From a checkpoint of a small transformer trained on Wikipedia.
Architecture: learned positions, untied embeddings.
MLP neurons of a small language model. Each row is named by its layer, matrix (up: input weights) and neuron, and shows model dimensions 0-169. Each number is 128 + 32 x the weight over its row's rms, rounded and kept within 0 to 255. Numbers have three digits each.
A block is one neuron, or neurons of one layer that tend to fire together. After each block is what it responds to, as a language model described it from the Wikipedia text at the highest values.

L3.up1383:161114123118116092137142117212089132077051135102093127118131193107159120125113152153114166073156083078083156152119089089095103140128083104119071083118142101039130159095143174123149128166159111093078123118130155112141184169128104157161173144076138183103138110102178141131105115107121122131090093117132138140151111161138090107133158106120129147076114139088125152117146134100132151088122118154089138065106192136162113076167201145144146130087195129184108144082154148172113146129129196108097142065110145153132098140
Description: Number tokens inside prose, mostly digit chunks of quantities, years, dates and model names, such as 200 eggs, 198|7, CD200; occasionally closing parentheses.

L3.up1839:127120166172108111142168154130131166142104061158042125144141167057172116092098115143154187113143092119112183209160101127138096168128087164083107146106142120112143106088069124108164085122181104105036107076142151120161206160128130126160207133153138090117103134090102102144079088109151109130141109100109149110160133134149072111138188136185155156093103101091128102116138134096143154166125157181073108154100149160135149125158175159174127095147131159128147142149159082131068141157145178181147082077127115176161083146
Description: The first three digits of a four-digit year (184, 198, 200) after "in", a comma, "(" or a table bar, across all eras and topics.

L8.up764:100112133112125136083170108146158160090112109132111161154113178113102179147154132122145095090109136173175120137132097152165111163090135122128097132189137138098128124149072118072072118170156082124074172119129106149137135187161131139132129161144129068139143133087147116140096144187084137122112127089116047162135115113112074117089190111098062187102099174136113138137131087116129115150124132169119111134101153154123122116204111160105137224165122053143089171102197069079143119100170100221101131082128145112195096167
L8.up1293:035127028144109139116142144154085142122133142059190117129099091102129183056149082134149174105086156155175123092116171117138169171101132127136144128086132110124132191130117152104141142143100136134119100056154163132153106184197160147154131102164116131126130034127141108105101192166176039134114121081128058178106150162108089136090193150098165161130113162144172120149138102114125085123118089140134133069140174115140097076116105151151138104174182137094122107161114156128076122114174081154196119163136152161153095133
L8.up1571:101078150120122087108192111170147110130135169126115143207100116100166136147066149136130151138098138147120168112165137121166168115116091131142136155203132114109054127117073082127083126139114095150106167027146110088126153150139103137166160080171101071146182089113086082125138124187104118071102156118163068123163120118125114123154172134161150090127140199186129092132129069132132095147109122160171061135066115136098128079219083160117132137172149097141133098128117073034087122073117137180126087147131116159172119175
L8.up1664:104114153091078088155145048109132216135137120162154133159150182143103161121107084105113162131125110099127123097103110099113141114184175117195103182092093132105104112074110083118159184137175113161120133131143147204154222169150128121124129163183116161127124158119096098155120139166149147123058117100147126079170078145125113145163133124117080184094135232174130124112180096099112086079133119117105075109091176165101139105119145164111159148109146129195108108141107090146141091100096093165199138155089143170133137140
Description: The word that begins the predicate right after a subject and its verb (is/was), such as not, a, also, one, or was itself.

L8.up616:125157105091089117106162135139160168119128123091152113145089086136109081126112126135168103097123147155091169141117128160118117131150237123124115114184168130081146125140088114126083091119129138109146108119148124176095124122154082103134176181048151112108139174115113116165096111179102155079144171082114067107142161112095101101130176102112121179097124112101142143046065126092101088119189162081159137111176128127167091134060142157145089165215109092105120162147120137144115142116114096152173154027097157098167107090
L8.up727:100111114131084079134133106153098173147063106122080114144114080130153160162081176113165137119205183090094155136137124111103145094193117078096140135144162118137098120060107096178071133134158088127124109054141128094103137097157079156129143139100147080103110129125129062138122136101145121117130168116102107147131138154118104124103131099120102115093101133120160147106096117098149144173111157132127088078111139106137068166078129193141076160173134092155134117128123097171097123153147180128173133062151136083148152163
L8.up916:118135119161127170126184142139187098118112127137113102163111156110133202138109093073148127075146118124130117139145076131161121121169085107086120144185190139098116116143131126120115119118087100122111102137091092095171137117154128158119123136110133115125104109171084160088104133214159077099082149150150175161127052151100122149153089153174151138137114157181161146161087109091159139133134139063100146107145134209098155115102091170075095115097133163175120149175136082115110132121138142139166127127176087112143165129
L8.up948:097106144099133147124091146174175103123081136150173122127097089031125195099112093060169160186106148092111175151198139144097137144113140143097124199135180101099116126102152080159092141055153080151068109078101142115142141109126120107204147159150141146106133131119135135073152098134137186145112118123143087140193087180089108127149157118180170162104046124124153168114161111078137154182144152161144167081087171071107160102127056202111142150179120111093136186171110075102086114133147120093125105117183147108129099080
Description: Strongest on the % column header after Votes in election-result tables; weaker on other header cells (Draw, Receiving), and on a/an/no after verbs or prepositions (received a, with a).

L8.up377:118141109197112136176114176123205135120148116105163134123126150118146143145127086059172159109055141134108123127135124146125168138116159191158110087101170130131173094106103123133106114149116089100122161105103097087101190118099112157157148085108129089162140116088064146174128142149088117105104130123101133222098075160109119176136117115162125179163101196114144111085141136091158094085103138122024164112202085095107181105112089131118162126156111113193112059143120090131092095176103178149108174136152201126122157166
L8.up735:117075159182068180139108148146158107054087103095079133167153085095136138077131136085162210129068117123154145147178123110123109148127137119124155117052158093084133089157106092097109047139108135162149156105116108106113151111138127114077123107154127159160104131158097111116139059118087086169064198122129119152163122129125133130138153141116139134180101180164092159095176156124134119109172145069044126147150128123148190102143135135083121165170105110225089147174108138052060085180105105095153209134127157149146142100
L8.up795:103163129182138133165087124180152086128071087120087104122119125076155142097132212091178183126138108089157149169170086156057172111161141136053115145105086088111167126137197088146167151096109102139132102189135164099109143121109142135053174135139112135149048108150097147167093155115103131126087114167133193160140108172141164115183147131200109091120104105104091140115151181162140163133106120149105127140166124129145177127123168160076135032145134189178166105174134126102081126181110160106122104114159155149079164148
L8.up2037:119078133179091095109112116142197136074130086157129096136155107050148127137143123120165104098103122109153125183148066069085131212136111092111134094158049083143110115139116100129155165173122124162126114144131116121128237071145102159116154135126136130108085156097093191120154160068081139107100188136079107150167156169148158119177164158137104108126098160126113118152221087170146159138119117107079113133109127150114077120148226149134129148148173150110117072142177094119108117137157150130127197055136166102114134143
Description: Fires on the second piece of a split word, mainly first names (Joaqu-in, Gust-av, Adri-en) and year prefixes after month names (January 201-, October 196-).

L5.up1614:150142101172167141141074153119106090104137117151119106138113099137145120058140145155149159132091148151153129131134135125059133139122058063105139075190054094144161146122157140125198149140103102156179089119131091114094141050157112116088163161105127159136118168107179168155152164110088131108135092171152143152169160168133149130082105175134074141116121144121145095203196157114126136171118110102081128139092081161113092108166209170190140083140152160110111094144129139129118144118152132080126139093121154114096134057
L5.up1659:165150087130131107093135138101161058161173144186129102146117120102129124132163145138132166153143192155078117173102143112077138129159072105075145156096105112140150134112090097136106129137115068144119094056092116147099136077154115209103123160175139137121102149137141120150105125067067109113168122139124169157141153167098146105078090150178153103114120173080130143085131133129093125161156117117110108124151096102072096096163178110133134076095120164130102107113147119142176121144121160103086096125092124121071142133
L5.up1725:164168129144132077186111120103159136108103131168131121154107080075140136074142154090155169175044151131122095159179124108114135127141132112070166118140066120059154123091179075123132166088063122114177124120151163143070110025143141194169132133124110154122109140123097138127129118139106125103136122128165154167119152143138075150118114191136133087176133168112147100118194107130155145185084125123168139149174109059120128122173152129090126093093111165128131112169135150137129156167100129073086175116096130112063117128
L5.up1932:142124119109115131081121154105129118137096168143159112115140111123139095115180142154122134142118185099094101147141112043135163076121129120158152154124145126112122120120106141089145117120097158105143132144103138106136111084126105106192101112090094124160112128156068077118118127105085134087049091152125156135134167161142135164153120193193185106170165150146123083084209122136171144105147069136150072176137099105108109151135141102127122140119113091157126074158142178146102149126101104110117146155110066090071201081
Description: Final word-piece of a person's surname, mostly inside tables, lists or credits, such as Hoff-man, McD-ill, Hutch-inson, Robertson.

L8.up1031:200133090147156080076098128147117122063082115158096133182127146125116100072123128184140178149146097070090100137138139137115100110124106157092121137129128153153182111133068143124098163161178132121108198125107155094157107092113125122147128132180134126161143163092155150166169152104111122113166137119149151119113154117115183104107090142096102130133077147147202108106108131166120124143129127126176110138104118099116103188120125091148155094179103144135118121143123133174143138164116080060094171063147127112112155075
L8.up1038:117135155141156132028096161146142188119074163145126150174104139083117165127098081177163166151142129085137075114167167138116102135148094127129217093080078121164167141098134096099143163150151127138139100114145103133108158103213168129102181127098124147090147062164110159131146153102136094100106136187155137120153134111120160085112195125076115141120107159190129081175116090099117181112120128118129097107149118128155094142112131152092105136161116102128086127115184126093134106081176131130102142076167147157171104139
L8.up1254:146082103082123153055108145138144085096155137168109118166135126130097176100088113177133117145154141094103126126121117173143108138151059136167096105121083154124054166148124146106149161140135131130109070146121125146161088076200119143101121107042135138080067106133133093092176192103154127087132145128089042126140129120121144152119121137143094143111138148174161132142118162145135159151075129162182104141107091165095068124157149203134115120209135151125034135120199148092093109161145124138144061132129157150205131048
L8.up1534:139056134126111195148139133174116141116150156160148107165164156143176090049075121195102072180147111117167148136188112158106066096133082095165130091161098124135107138141093091110138111149112109113102159127074127158103169166156146095147082083119118143168138155113133159128161125130151137064140168143116121104134112162098130173110233209105088151094129174126102103119141137063082119129105134088132109137085123145156049136145132124135143159173136108092132090076176131142098180122147118133150135080107138118162138137
Description: The apostrophe in possessive 's right after a noun or name, as in ship's, Women's, Madonna's; sometimes closing quotes or prepositions.

L3.up1228:095152068105101173128173125148118160092116153199111127189077145161130156059107200140086146119096095052123108139112151115151125125144177118117116125096147123138099175116110146129170104051120154152093143092131125171104153128113081106161123136124134193163114138087118198135092149161146171096104073120110152146163155139110132121105178152173117151110146165084110179092108111116135105165146137111149147085122154110143084143150123198105113139069176112179082122174141159092112144140152120121126147094143099087089089091
Description: Adverbs, most often the -ly/-ably/-ently suffix piece, plus also, later, particularly, more, both, placed before the verb, adjective or phrase they modify, e.g. honorably, particularly useful, later replace.

L5.up852:140145157094101097134103164088135103151124111085086132143131134122189130084147101166171137172186096155106158132171126166119105179141072122111127103136096110194129160180146128111150183128083123086154093130187167121117145110161188098074146125128133178146164101128116145110121144077069099137170107161107043133139150102122141079109142174155150129116159113137146121193113128122148121121100101180126155107096128188095099184153191156145172160142124148118105087122133130146130135097178093161070162137089158114108151148
L5.up1031:113107135130133151128137098106112058117119119149106104178152149121160109092159152127124174129164140125124157168122086172139149178141072101180139193118083093138160128087082098141155119137128090127124119114133132157085152097139162141087114105111143180115136141115182144108174094097099116152153097162129138071179136114102136113133121168180150180126119158161110126172147155127100101117183079088144095153134128153135099084150100160115144117129109184105092095148124152110116134130167107107147164124084101166099128112
L5.up1943:123117120107115105135185145104171081181108141159132128140120111146132105074082099144196167151164135118117143098121069081091135118183074148126158067133012092179136189076111099069170149119137131193169140132190124177136153146162190137130168119072151146103139122066073100183137098139160129115170117091114145132121116164138172155162131161110140120104139188148136153181124113080186105139132066124142119045140122169128097146206149148154100121115136135129132078107124119146101132131170183086092174133126175188136098184
L5.up2034:158122113156157105126139120204171113074106140110096108143118137137144177117013102137142134180122112099144136186165138093054128124166075112136159089117084122117103145114107144120161126100105099136157116103098137136080180161125144084104126113109122134084085138107163147055115114111106144106082080168144149137134079153150157158157126189135117120116129113150094094129111104120112122112128115082133136127100131124185100143125179113119127100178158185091106153165098176124053143179164125037173169148131138170100113102
Description: Apostrophes right after a name or noun, mostly possessive 's (Serbia's, women's, Jerry's), plus minute marks and pinyin separators; sometimes mid-word pieces of foreign names.

L5.up610:143109092168101146192111151145111117194093121153117118158108132129114133083069095087114174197150149096127192159121129082103176150141121080105161064097126069086172144151138121113089156125182141198154089150162098179102075122061118097125103168133122178149106140144054112093125139123209106110094148110122149146136132180131124132172199154146144143172089155145090097103145166098144123157209034109132151106138123071154069121090166129152091163151118188119051120133130163147114193131148092097160173124122167119094126139
L5.up628:117126114133118153121161123115199120145118132188110131126134158171137122110061142125133126138092162140078139129176071088138116121154148123131205155130153078118195162103089193088102078079166132119084134097098124120075103134058142126132116136095140158187139179118105137053159158100039124108106100130100173094124062109145083120124131129144154143092104134135168118131121163116131133121143128100079117150163117089135104134185109141145117129093139130136123056166124137152115126157090116106142182063105170110081128121
L5.up745:125148133160134097164168123176124139112107114136108111131126133127175124117107127155188108147131191133109148134146117126124112152128122081159154121123108065160144171131178074113071142172158100119111172110162184141086172109121126107092129129114160174099076141054114126087136129161034083115126130163125112129121127149143155116161208186104080143040125146139081096144124174122136212119186107125079166126114120112136056109085137101136105136159121229157119095119119143124135165087180117166147123109034114153137107131
L5.up1380:141160159102081121132147104114192234087133078109140122141128132169165115054125109123100118143110185135126150143129126096125138138153182141160166154088158080118112144153080120160071121070123114129128110128092138153085196109053116100160106140181143131177133151094118084075102133164106135073105118187093126142138082141117052154149172133121099171141117133118094083066123116119124097144205116105114130098146116121123076119113090147110117154108140101121039083124087150127116112140108130169188158119091097107130166102
Description: The first word after an article's subject name or its parenthetical in opening definitions, such as is, also known, born.